Weights of a small GPT-style language model, trained from scratch on English Wikipedia: 73.6M parameters, 6872 steps.
MLP neurons of a small language model. Each row is named by its layer, matrix (up: input weights; down: output weights) and neuron, and shows model dimensions 570-633. Each number is 50 + 12 x the weight over its row's rms, rounded and kept within 0 to 99.
Before each neuron's rows is what it responds to, as a language model described it from the Wikipedia text at the highest values.

Responds to: Past participles before prepositions
L2.up1610:48 64 37 59 58 48 51 46 49 54 55 63 47 39 52 55 64 53 53 39 60 30 44 70 22 66 63 56 38 70 44 45 60 42 30 59 53 72 33 51 47 41 41 64 52 43 52 28 43 67 50 43 47 44 40 51 60 72 69 58 51 51 48 45
L2.down1610:48 41 57 49 46 43 54 52 45 49 47 36 58 53 52 53 48 44 42 47 50 68 55 32 97 42 47 52 65 28 58 56 41 55 63 37 62 27 48 46 63 56 47 40 51 53 50 70 56 34 59 56 45 55 71 56 36 37 50 46 41 53 45 52

Responds to: Mid-word syllable pieces
L3.up2073:59 57 54 58 45 59 35 47 71 55 70 51 59 46 65 56 36 54 78 57 52 53 35 53 22 52 50 38 36 50 67 51 52 34 61 58 56 50 34 50 41 86 35 63 35 63 35 46 58 70 49 49 54 60 52 48 63 49 54 46 44 41 43 46
L3.down2073:38 65 30 52 56 46 30 59 47 64 68 57 35 66 35 48 45 47 73 52 28 57 44 51 37 39 52 52 51 30 41 73 45 46 56 36 37 50 37 46 65 42 49 47 43 61 43 61 46 65 68 38 72 51 25 42 56 23 44 46 47 38 51 48

Responds to: Mid-word pieces, group nouns
L2.up239:45 38 33 51 31 51 51 51 57 63 59 67 36 65 49 48 72 50 47 47 53 52 54 44 52 70 46 76 68 42 30 47 44 50 47 74 44 42 27 53 46 49 59 40 66 55 35 63 49 43 75 64 58 84 49 53 64 40 58 59 48 41 73 47
L2.down239:36 61 50 40 58 49 35 51 37 49 67 53 39 30 49 48 40 45 52 51 52 55 52 53 57 29 56 57 38 53 53 50 49 39 36 33 61 60 61 60 62 53 44 67 33 36 67 35 51 49 47 45 41 42 59 72 42 59 37 42 58 48 43 46

Responds to: Surname-ending word pieces
L7.up1430:46 71 69 38 51 41 72 34 39 52 47 31 58 24 52 40 48 44 42 50 37 41 81 57 67 56 54 59 30 68 73 51 65 46 57 55 44 45 60 42 41 55 36 39 61 53 61 60 47 62 56 36 60 48 59 37 55 74 52 61 53 61 63 23
L7.down1430:24 61 35 64 40 33 57 41 66 47 31 18 48 49 51 40 52 54 54 48 58 47 72 43 41 38 32 44 68 63 35 56 31 56 49 20 44 48 44 41 51 32 43 44 46 54 50 62 31 48 72 60 48 69 69 58 52 47 53 46 52 40 76 67

Responds to: Word-final noun pieces
L7.up1929:52 61 39 42 60 46 53 48 59 56 50 14 55 66 36 60 41 50 43 46 67 69 59 41 54 59 51 52 61 49 64 68 39 56 73 50 37 43 58 55 47 52 65 66 55 71 46 51 36 37 31 63 45 51 46 44 44 56 48 48 49 39 67 55
L7.down1929:62 47 69 55 28 58 42 51 58 41 31 68 28 42 54 55 35 73 53 60 31 31 29 68 32 37 41 41 25 42 36 50 67 55 38 47 47 48 47 33 45 47 33 62 36 30 60 50 38 41 58 50 84 44 50 56 32 47 46 53 62 41 37 52

Responds to: Mid-word fragments, table labels
L2.up1863:36 47 43 62 46 57 57 42 43 57 34 44 51 39 41 39 58 52 60 44 33 44 60 55 39 63 33 41 30 72 48 41 60 52 68 62 62 45 59 48 65 39 75 58 55 67 58 70 39 44 61 45 47 40 48 47 46 64 31 47 28 49 52 41
L2.down1863:58 62 67 41 62 47 53 70 65 38 50 57 40 63 68 60 47 41 33 55 51 64 57 38 71 33 59 56 66 31 60 53 41 59 33 32 46 53 45 44 44 54 47 42 22 46 53 29 64 40 31 47 43 65 53 51 35 50 50 61 62 46 51 42

Responds to: Phrase- and name-completing tokens
L2.up554:37 52 36 46 49 62 32 46 40 42 30 32 64 55 31 43 77 34 58 26 52 59 44 51 33 68 46 57 49 56 42 57 46 26 56 52 39 57 45 26 41 32 55 59 52 53 60 45 19 51 42 47 38 27 39 54 68 55 51 67 36 53 45 44
L2.down554:60 45 71 43 32 37 49 72 75 42 44 68 43 31 58 58 47 65 36 75 36 47 43 48 62 41 49 61 42 43 55 54 34 56 59 53 55 58 51 79 69 47 40 43 44 50 56 53 77 70 58 51 63 79 66 36 30 55 37 39 54 36 51 64

Responds to: Present-tense main verb
L3.up1807:51 38 21 55 49 53 34 46 44 33 46 58 56 33 31 42 50 53 42 59 42 42 64 50 54 50 46 60 66 57 31 47 30 45 57 73 47 50 78 57 51 63 35 54 59 30 52 78 50 60 64 61 57 33 64 51 58 73 50 56 51 30 52 48
L3.down1807:79 41 44 44 57 52 46 36 71 35 36 47 51 56 53 40 36 53 48 60 32 40 50 45 37 54 39 46 41 37 44 46 60 60 79 48 52 43 43 49 45 46 59 46 52 58 64 33 51 35 52 50 39 46 53 57 63 46 58 53 50 59 42 71

Responds to: Word-final subword pieces
L2.up1549:83 50 61 42 40 54 45 53 46 63 32 46 40 62 43 63 38 36 70 44 55 52 32 36 45 54 65 60 31 50 39 58 50 49 56 49 34 38 35 40 35 56 45 43 71 49 43 47 32 49 56 63 47 54 60 62 51 63 36 39 67 37 54 58
L2.down1549:42 46 49 65 53 49 33 53 42 46 68 63 74 47 59 27 65 45 35 66 57 52 54 55 56 43 53 51 48 57 60 64 40 28 44 50 53 61 56 76 76 38 46 44 42 67 46 49 58 42 34 47 53 50 50 63 18 40 60 44 40 46 53 41

Responds to: Possessive determiners and 's
L2.up313:44 54 55 54 58 65 49 59 41 62 26 40 51 50 48 56 50 44 57 19 50 56 48 49 51 54 37 39 58 51 29 52 44 51 35 56 52 24 42 61 53 46 47 65 56 38 51 18 37 47 38 66 45 55 61 64 37 37 53 61 60 58 51 61
L2.down313:52 70 44 72 37 66 49 61 41 66 44 43 32 57 45 57 42 61 66 42 44 57 38 41 27 51 33 67 68 45 33 56 45 41 51 57 53 48 50 48 55 44 63 64 46 58 59 30 41 39 54 55 45 40 48 69 00 56 50 42 49 42 46 59

Responds to: Verb-completing word endings
L7.up476:50 57 66 64 48 37 60 49 41 51 62 54 62 34 44 39 44 44 40 68 25 33 63 47 45 43 46 53 35 66 38 33 48 14 73 50 75 45 58 44 33 63 55 54 64 69 31 52 71 41 31 21 46 51 46 44 49 58 46 55 49 65 69 49
L7.down476:61 48 24 64 39 55 47 39 60 53 54 33 50 69 51 50 59 58 40 47 45 38 19 29 38 38 39 56 69 25 69 53 60 38 42 41 20 58 72 57 49 64 23 58 44 59 65 34 32 39 48 80 46 51 65 65 49 57 57 31 65 11 39 49

Responds to: Mid-word subword pieces
L3.up335:54 45 56 53 54 45 65 58 53 65 46 58 47 56 58 48 45 55 53 59 64 57 68 60 46 66 24 52 54 42 39 51 35 61 43 75 64 47 71 58 48 53 43 70 63 50 24 56 54 45 56 60 47 13 49 52 42 43 50 45 56 38 54 59
L3.down335:53 30 33 56 49 66 75 47 53 43 62 67 62 36 40 44 51 41 44 57 30 57 33 73 45 40 54 63 54 35 37 47 44 41 59 49 56 34 61 51 52 38 27 61 64 53 48 50 63 68 52 54 61 57 60 57 65 52 57 74 53 60 62 62

Responds to: Infobox headings, naming words
L2.up403:41 40 58 48 41 42 50 42 33 67 62 36 33 73 53 70 72 61 41 54 63 37 56 48 38 42 60 52 65 53 51 28 53 23 56 63 67 41 66 61 57 41 62 41 56 47 63 28 18 62 54 37 42 49 55 62 51 62 59 42 57 36 62 39
L2.down403:63 67 62 47 62 64 52 61 52 41 30 56 57 07 42 54 43 44 58 56 45 63 49 53 66 34 45 39 27 54 43 74 64 71 40 36 46 63 53 50 53 60 47 51 36 45 31 62 80 35 69 51 59 51 63 34 57 46 39 46 42 49 49 55

Responds to: Mid-word subword fragments
L3.up1680:48 49 66 42 50 51 61 57 75 66 44 43 62 19 68 33 39 58 42 46 48 38 41 73 59 55 49 53 71 54 46 56 51 45 64 57 55 52 40 59 55 64 53 43 53 54 74 70 48 68 52 39 54 46 60 57 65 46 43 48 47 44 50 36
L3.down1680:53 48 54 74 55 61 63 36 49 52 54 59 35 48 39 66 63 49 46 44 38 58 54 55 43 38 65 52 62 71 52 39 48 63 51 33 40 65 31 59 48 45 43 60 35 49 42 41 47 28 47 40 33 35 56 54 49 41 37 59 60 44 43 56

Responds to: Word-final subword pieces
L2.up2502:33 35 54 61 40 56 48 63 54 36 46 38 53 47 42 47 49 43 47 21 64 42 40 50 45 53 54 41 27 52 26 40 47 52 58 55 63 55 51 24 52 42 39 48 74 62 44 51 58 31 49 38 54 39 52 44 53 47 33 49 42 50 41 24
L2.down2502:47 53 54 27 76 36 38 35 49 55 59 80 48 54 59 47 69 39 32 77 42 57 48 28 55 42 43 45 52 54 71 54 39 41 41 51 52 43 45 83 58 42 66 66 40 56 49 51 40 66 63 73 59 58 76 70 33 59 72 41 50 48 43 50

Responds to: Word-completing final pieces
L7.up701:77 51 91 45 49 53 46 55 28 65 31 41 42 49 43 33 37 57 53 48 56 62 66 60 37 27 32 49 59 60 51 47 53 63 28 43 33 60 59 35 64 56 56 41 41 71 52 42 63 49 43 67 53 38 54 57 56 50 56 71 54 38 56 51
L7.down701:45 32 56 48 40 56 41 52 41 37 55 53 39 51 53 35 66 43 56 47 43 45 40 51 58 43 57 60 47 27 41 51 62 44 39 47 50 33 53 36 36 29 54 68 43 43 26 66 40 32 38 56 50 54 48 68 58 73 44 65 56 39 70 48

Responds to: Mid-word continuation pieces
L3.up1324:49 54 59 48 60 49 51 54 63 64 57 47 39 72 46 35 63 36 51 32 50 64 68 50 49 52 59 49 62 62 64 35 56 45 48 42 45 47 73 47 37 56 53 68 51 45 47 60 75 38 41 51 60 65 30 33 74 51 52 57 76 59 63 69
L3.down1324:53 45 33 52 56 62 48 41 53 46 65 53 62 51 60 48 34 29 48 25 56 66 39 55 50 43 45 43 41 71 52 67 30 68 38 58 47 59 53 69 55 40 37 64 72 55 44 55 39 52 51 39 62 55 55 57 54 60 68 39 43 56 46 40

Responds to: Word-completing suffix pieces
L7.up497:41 51 61 72 27 71 42 47 39 51 58 56 65 61 65 71 48 36 47 44 42 51 46 37 45 52 57 49 54 52 29 49 42 59 53 40 65 47 48 46 34 78 47 53 58 41 41 37 53 49 45 43 37 50 50 60 60 37 57 51 39 60 60 34
L7.down497:64 27 55 48 53 60 48 30 41 50 41 40 48 27 35 34 51 75 54 71 66 40 54 53 37 58 41 59 69 42 51 50 50 49 68 35 39 52 48 49 45 49 68 34 46 66 52 50 47 54 45 62 49 52 46 32 68 64 40 51 68 41 38 72

Responds to: Word and phrase endings
L7.up1529:59 53 54 34 29 41 44 42 38 57 61 69 53 46 51 60 54 38 45 58 52 64 53 47 56 50 51 53 68 52 49 42 66 56 24 61 31 51 53 35 43 43 54 38 55 45 51 46 51 59 60 40 67 34 54 37 52 33 57 52 52 45 39 36
L7.down1529:49 51 42 29 54 53 36 42 69 65 51 47 57 57 28 42 45 59 58 48 37 47 48 54 38 60 64 50 40 44 54 96 20 49 62 37 67 45 38 59 50 34 45 50 52 63 39 40 41 36 58 48 35 60 47 66 81 56 43 63 42 68 59 54

Responds to: Past-tense verb forms
L2.up247:55 62 46 54 44 52 54 46 56 43 54 57 72 34 59 58 46 58 43 40 39 28 28 44 51 46 57 48 57 43 68 54 53 38 56 47 50 79 42 37 43 36 61 46 35 42 55 26 72 49 24 55 52 56 68 57 78 55 48 42 57 53 49 42
L2.down247:57 68 52 58 53 51 39 53 66 37 76 55 60 27 53 54 38 54 44 49 54 52 19 59 40 40 47 62 56 39 48 58 53 46 61 38 48 56 41 57 41 42 65 72 38 63 44 42 51 52 43 62 46 43 54 50 67 62 57 37 48 47 48 47

Responds to: Comparative "than"
L2.up2097:51 57 32 57 25 53 57 59 37 34 41 61 61 43 44 40 58 83 58 47 38 53 39 33 39 57 56 47 62 60 48 43 49 55 66 43 64 27 35 22 33 51 55 68 56 49 46 49 48 39 43 62 36 53 29 33 47 47 47 49 28 49 78 55
L2.down2097:61 58 66 53 74 49 39 46 65 74 53 53 27 68 54 60 48 47 46 42 61 44 70 40 42 36 47 66 45 41 58 60 52 48 43 57 42 76 54 63 63 69 39 47 47 60 57 41 59 55 54 48 43 44 61 66 47 53 43 50 50 23 41 43

Responds to: Name-internal pieces; year words
L2.up1421:32 61 70 43 64 63 69 53 65 50 52 26 43 44 56 50 59 64 76 36 39 57 33 41 50 30 57 54 39 71 49 41 78 57 46 60 55 30 55 46 46 68 55 65 48 34 32 45 39 49 55 28 54 37 51 52 66 49 56 24 38 61 30 59
L2.down1421:60 50 44 49 42 25 43 50 38 40 31 51 63 53 47 46 35 47 46 59 53 49 83 60 43 63 39 49 51 30 44 61 41 40 55 31 48 64 37 65 53 49 50 28 63 69 63 51 44 49 46 78 40 47 50 49 31 50 33 48 49 49 48 66

Responds to: Diffuse Wikipedia tokens
L2.up1661:52 66 47 60 57 48 38 44 41 40 41 47 41 45 40 38 47 52 61 29 54 56 48 38 45 37 52 61 36 47 37 49 34 60 49 54 39 40 47 32 37 47 43 56 50 44 35 42 42 61 55 51 45 57 69 47 59 37 69 46 36 38 43 47
L2.down1661:49 54 43 34 60 58 39 46 53 54 66 55 79 50 39 35 48 53 45 54 37 42 49 52 60 62 54 39 50 61 66 74 54 31 50 46 39 67 55 63 68 53 38 36 61 50 59 64 62 45 50 61 40 47 16 65 38 58 35 45 56 48 61 41

Responds to: Past participle endings
L3.up616:56 58 51 59 53 49 31 43 51 30 32 51 50 62 49 54 81 55 58 65 56 44 59 51 56 51 52 37 38 52 60 52 49 69 27 32 46 42 55 47 47 38 63 41 61 31 63 48 71 47 67 46 51 64 56 52 44 42 34 43 46 49 64 55
L3.down616:49 47 48 45 32 51 64 33 49 43 48 64 54 51 57 67 37 52 51 68 51 58 59 78 34 48 53 47 64 37 56 39 62 50 47 35 51 53 58 36 50 60 43 39 65 57 61 41 41 48 52 78 47 51 40 62 59 48 46 46 46 27 61 51

Responds to: Mid-word fragments
L7.up1874:53 58 36 62 37 28 47 59 45 58 53 70 47 59 60 45 51 78 44 41 35 53 62 42 40 51 66 61 53 45 66 49 52 64 36 49 50 69 47 43 46 49 72 65 61 43 58 44 40 53 46 50 45 50 52 56 37 64 37 32 58 73 62 53
L7.down1874:37 61 49 66 48 46 59 52 40 56 51 39 59 63 43 64 38 33 48 27 59 51 44 65 51 50 56 60 65 50 44 57 47 35 26 58 65 51 44 46 46 37 54 42 62 67 43 39 66 47 55 50 62 62 44 52 60 33 34 53 59 29 35 49

Responds to: Word-final noun pieces
L2.up88:48 44 50 33 44 29 47 46 58 49 39 43 43 50 39 69 50 59 44 63 58 37 71 49 90 51 54 55 64 44 73 45 43 33 65 31 36 42 47 36 59 59 41 52 61 58 47 68 59 37 40 60 48 68 55 39 31 44 67 50 44 63 52 47
L2.down88:50 66 56 80 50 48 58 57 45 50 57 63 48 41 60 29 43 33 44 52 41 68 35 32 21 54 49 52 43 61 38 68 56 80 36 59 57 83 58 74 46 40 57 54 50 53 49 42 52 68 55 46 51 39 45 72 62 50 31 47 58 54 71 42

Responds to: Proper noun endings
L7.up2003:55 46 56 60 49 32 43 42 43 54 59 32 46 41 70 45 58 54 72 33 50 57 55 58 46 41 53 48 48 45 68 71 44 65 37 63 85 54 54 74 62 57 40 59 46 57 29 56 37 38 38 55 50 39 20 45 57 32 34 49 50 54 27 34
L7.down2003:46 64 51 46 42 60 29 65 58 51 56 57 56 50 52 51 38 45 27 63 45 51 36 37 43 26 46 82 39 55 41 31 54 30 62 31 20 67 62 46 50 43 49 49 59 46 72 63 55 66 47 37 71 47 76 55 39 46 52 50 66 51 76 64

Responds to: Word-initial comm and prep
L3.up716:48 53 34 63 47 62 73 52 49 52 47 67 60 32 71 54 69 45 22 37 52 42 57 55 49 37 48 54 26 39 52 75 64 35 40 58 55 54 45 45 49 69 66 48 23 57 46 51 44 43 47 32 67 34 73 44 42 38 44 44 54 40 36 46
L3.down716:39 62 39 50 50 45 48 66 53 40 50 64 30 49 50 39 78 45 22 34 38 30 43 41 44 49 51 55 54 47 47 33 55 48 44 26 51 46 48 55 49 56 79 41 51 37 36 54 58 51 60 42 48 41 31 55 44 39 65 47 34 43 47 36

Responds to: Mid-word fragments in foreign names
L7.up626:57 52 62 47 62 44 55 59 64 47 64 53 44 40 68 61 73 69 42 36 54 28 51 46 43 33 68 59 89 71 50 63 39 30 29 62 42 58 35 33 58 48 71 43 59 62 53 51 34 51 36 39 29 76 63 32 65 63 39 46 53 28 49 55
L7.down626:38 46 46 50 68 34 32 23 56 22 30 34 56 53 51 39 47 55 42 68 46 56 51 54 52 53 27 48 56 61 43 42 50 48 26 36 41 46 16 61 49 61 27 50 50 61 30 41 63 59 56 47 56 51 65 61 69 48 47 29 39 47 38 34

Responds to: Mid-word name fragments
L3.up417:44 45 66 47 52 64 48 63 55 41 39 67 68 58 55 63 27 34 43 48 31 54 60 37 54 64 50 46 50 53 49 50 36 49 56 61 37 43 58 50 66 52 55 58 52 57 72 68 70 39 45 69 45 50 37 65 40 71 48 67 57 51 43 38
L3.down417:42 76 75 46 37 66 46 54 60 39 47 58 42 28 62 56 52 52 67 67 32 62 62 43 38 38 57 50 51 52 43 35 52 51 50 46 29 36 48 65 55 27 34 65 36 42 49 43 45 40 47 64 42 35 47 36 65 52 47 52 30 34 30 47

Responds to: Word-final subword completions
L3.up1143:45 71 53 44 55 48 66 54 57 48 47 48 52 36 55 52 62 67 52 43 48 62 39 49 66 41 47 39 76 53 51 44 50 44 59 46 49 52 63 59 45 67 68 43 54 70 55 56 52 59 56 50 55 55 44 65 63 50 47 58 51 30 62 61
L3.down1143:65 56 74 54 48 78 44 45 70 53 56 49 47 40 43 52 55 64 71 47 47 68 68 44 50 70 52 48 47 49 57 59 69 50 45 62 51 39 33 74 60 61 77 53 44 37 61 65 43 66 64 24 54 37 48 46 52 47 51 52 49 38 21 53

Responds to: Predicate onset after subject
L7.up1310:51 61 32 48 56 32 49 37 51 27 48 65 39 57 42 60 59 46 53 70 50 50 39 33 47 62 30 65 43 46 67 45 35 49 38 54 50 45 45 51 52 38 39 65 63 44 74 52 57 72 50 51 47 53 61 64 35 53 46 46 60 40 42 32
L7.down1310:42 36 35 47 49 72 53 59 43 49 62 38 59 38 48 71 38 56 53 18 58 59 53 59 52 30 53 48 54 53 45 40 54 61 61 51 61 51 55 41 49 51 34 49 44 61 48 50 56 35 52 48 57 57 48 49 54 36 25 30 30 54 64 65

Responds to: R-containing word pieces
L3.up1940:36 35 58 40 61 37 73 46 49 52 54 59 55 27 65 44 42 50 43 72 33 51 50 53 64 42 76 59 50 67 64 43 53 63 55 14 59 44 62 63 48 40 64 60 78 50 45 47 33 42 48 38 55 42 49 44 71 48 55 71 62 44 55 66
L3.down1940:49 66 38 47 74 52 49 48 48 24 42 43 64 38 67 41 61 64 37 41 40 49 35 56 59 61 33 44 65 58 51 52 51 44 44 69 60 36 58 60 37 51 62 52 75 58 57 53 44 53 42 38 33 47 61 90 42 48 62 54 49 62 60 65

Responds to: Mid noun-phrase continuations
L7.up1246:49 41 59 40 54 50 48 43 47 40 40 67 59 56 53 56 47 21 69 39 30 67 34 57 63 56 38 32 53 42 41 82 41 37 49 42 46 60 63 44 38 61 44 43 52 58 73 60 45 55 48 57 51 51 55 53 45 58 48 39 53 40 55 67
L7.down1246:52 46 55 65 46 56 32 66 44 60 61 50 30 51 51 42 50 60 38 39 69 42 33 44 41 27 56 56 60 60 43 57 62 42 53 42 47 21 52 48 51 47 55 76 84 23 43 37 51 43 60 50 55 38 51 44 52 64 58 74 38 66 41 52

Responds to: Comparative than, role as
L3.up1147:57 52 46 60 57 60 43 44 46 42 52 60 47 48 43 44 64 54 41 42 71 75 44 54 66 49 52 47 48 52 44 21 64 63 42 71 52 52 42 68 51 48 61 45 51 58 61 43 51 44 52 45 31 43 38 45 38 46 51 37 55 36 49 68
L3.down1147:50 49 25 62 45 43 72 42 60 40 65 65 40 39 40 74 36 25 26 52 79 66 47 51 39 53 48 36 45 52 60 43 35 39 48 62 43 51 42 36 75 39 42 49 42 76 31 64 29 64 44 38 47 43 41 61 60 17 51 47 48 38 48 54

Responds to: Possessive s and parenthetical starts
L7.up2284:73 37 50 57 72 62 60 61 34 42 66 28 56 35 59 63 49 42 65 23 50 37 47 54 53 69 48 49 52 91 37 48 51 53 32 47 36 36 35 35 62 56 47 81 41 29 66 37 48 38 25 63 48 50 38 25 59 61 46 26 28 29 40 60
L7.down2284:49 80 49 58 24 57 40 51 56 56 13 58 49 42 53 44 46 48 59 58 60 47 52 42 34 63 63 55 38 38 52 39 43 43 71 30 51 64 70 48 48 39 37 56 45 75 63 41 56 58 49 59 47 66 47 57 15 28 56 59 71 52 58 52

Responds to: Place-name final fragments
L7.up1451:77 58 62 66 49 35 48 61 55 48 36 46 58 48 58 50 48 57 40 69 60 30 40 50 62 54 48 32 35 45 62 43 57 52 65 48 43 49 63 18 52 61 31 35 48 47 47 57 39 57 57 38 53 34 56 83 72 48 58 47 39 52 65 56
L7.down1451:51 48 44 35 51 54 67 60 50 58 38 29 40 37 48 58 37 34 53 54 39 50 31 41 63 55 59 55 43 38 43 40 41 57 35 17 54 51 46 62 41 48 35 75 41 38 49 50 57 67 78 79 43 61 52 40 51 35 60 52 43 54 24 58

Responds to: Table numbers and word endings
L3.up1439:49 48 60 50 41 60 49 65 78 74 64 53 55 52 73 44 56 57 55 41 59 58 82 49 46 66 41 50 51 43 58 34 46 67 46 47 49 54 62 49 70 58 42 53 52 54 61 63 34 65 56 55 43 39 59 51 37 45 49 48 37 37 62 44
L3.down1439:51 59 39 53 48 40 57 52 50 51 65 55 69 48 58 47 59 36 56 48 50 59 68 52 52 25 61 57 73 71 43 33 62 56 61 56 33 59 35 65 48 36 59 45 44 47 48 48 60 52 43 57 58 37 54 56 48 53 41 41 59 50 48 31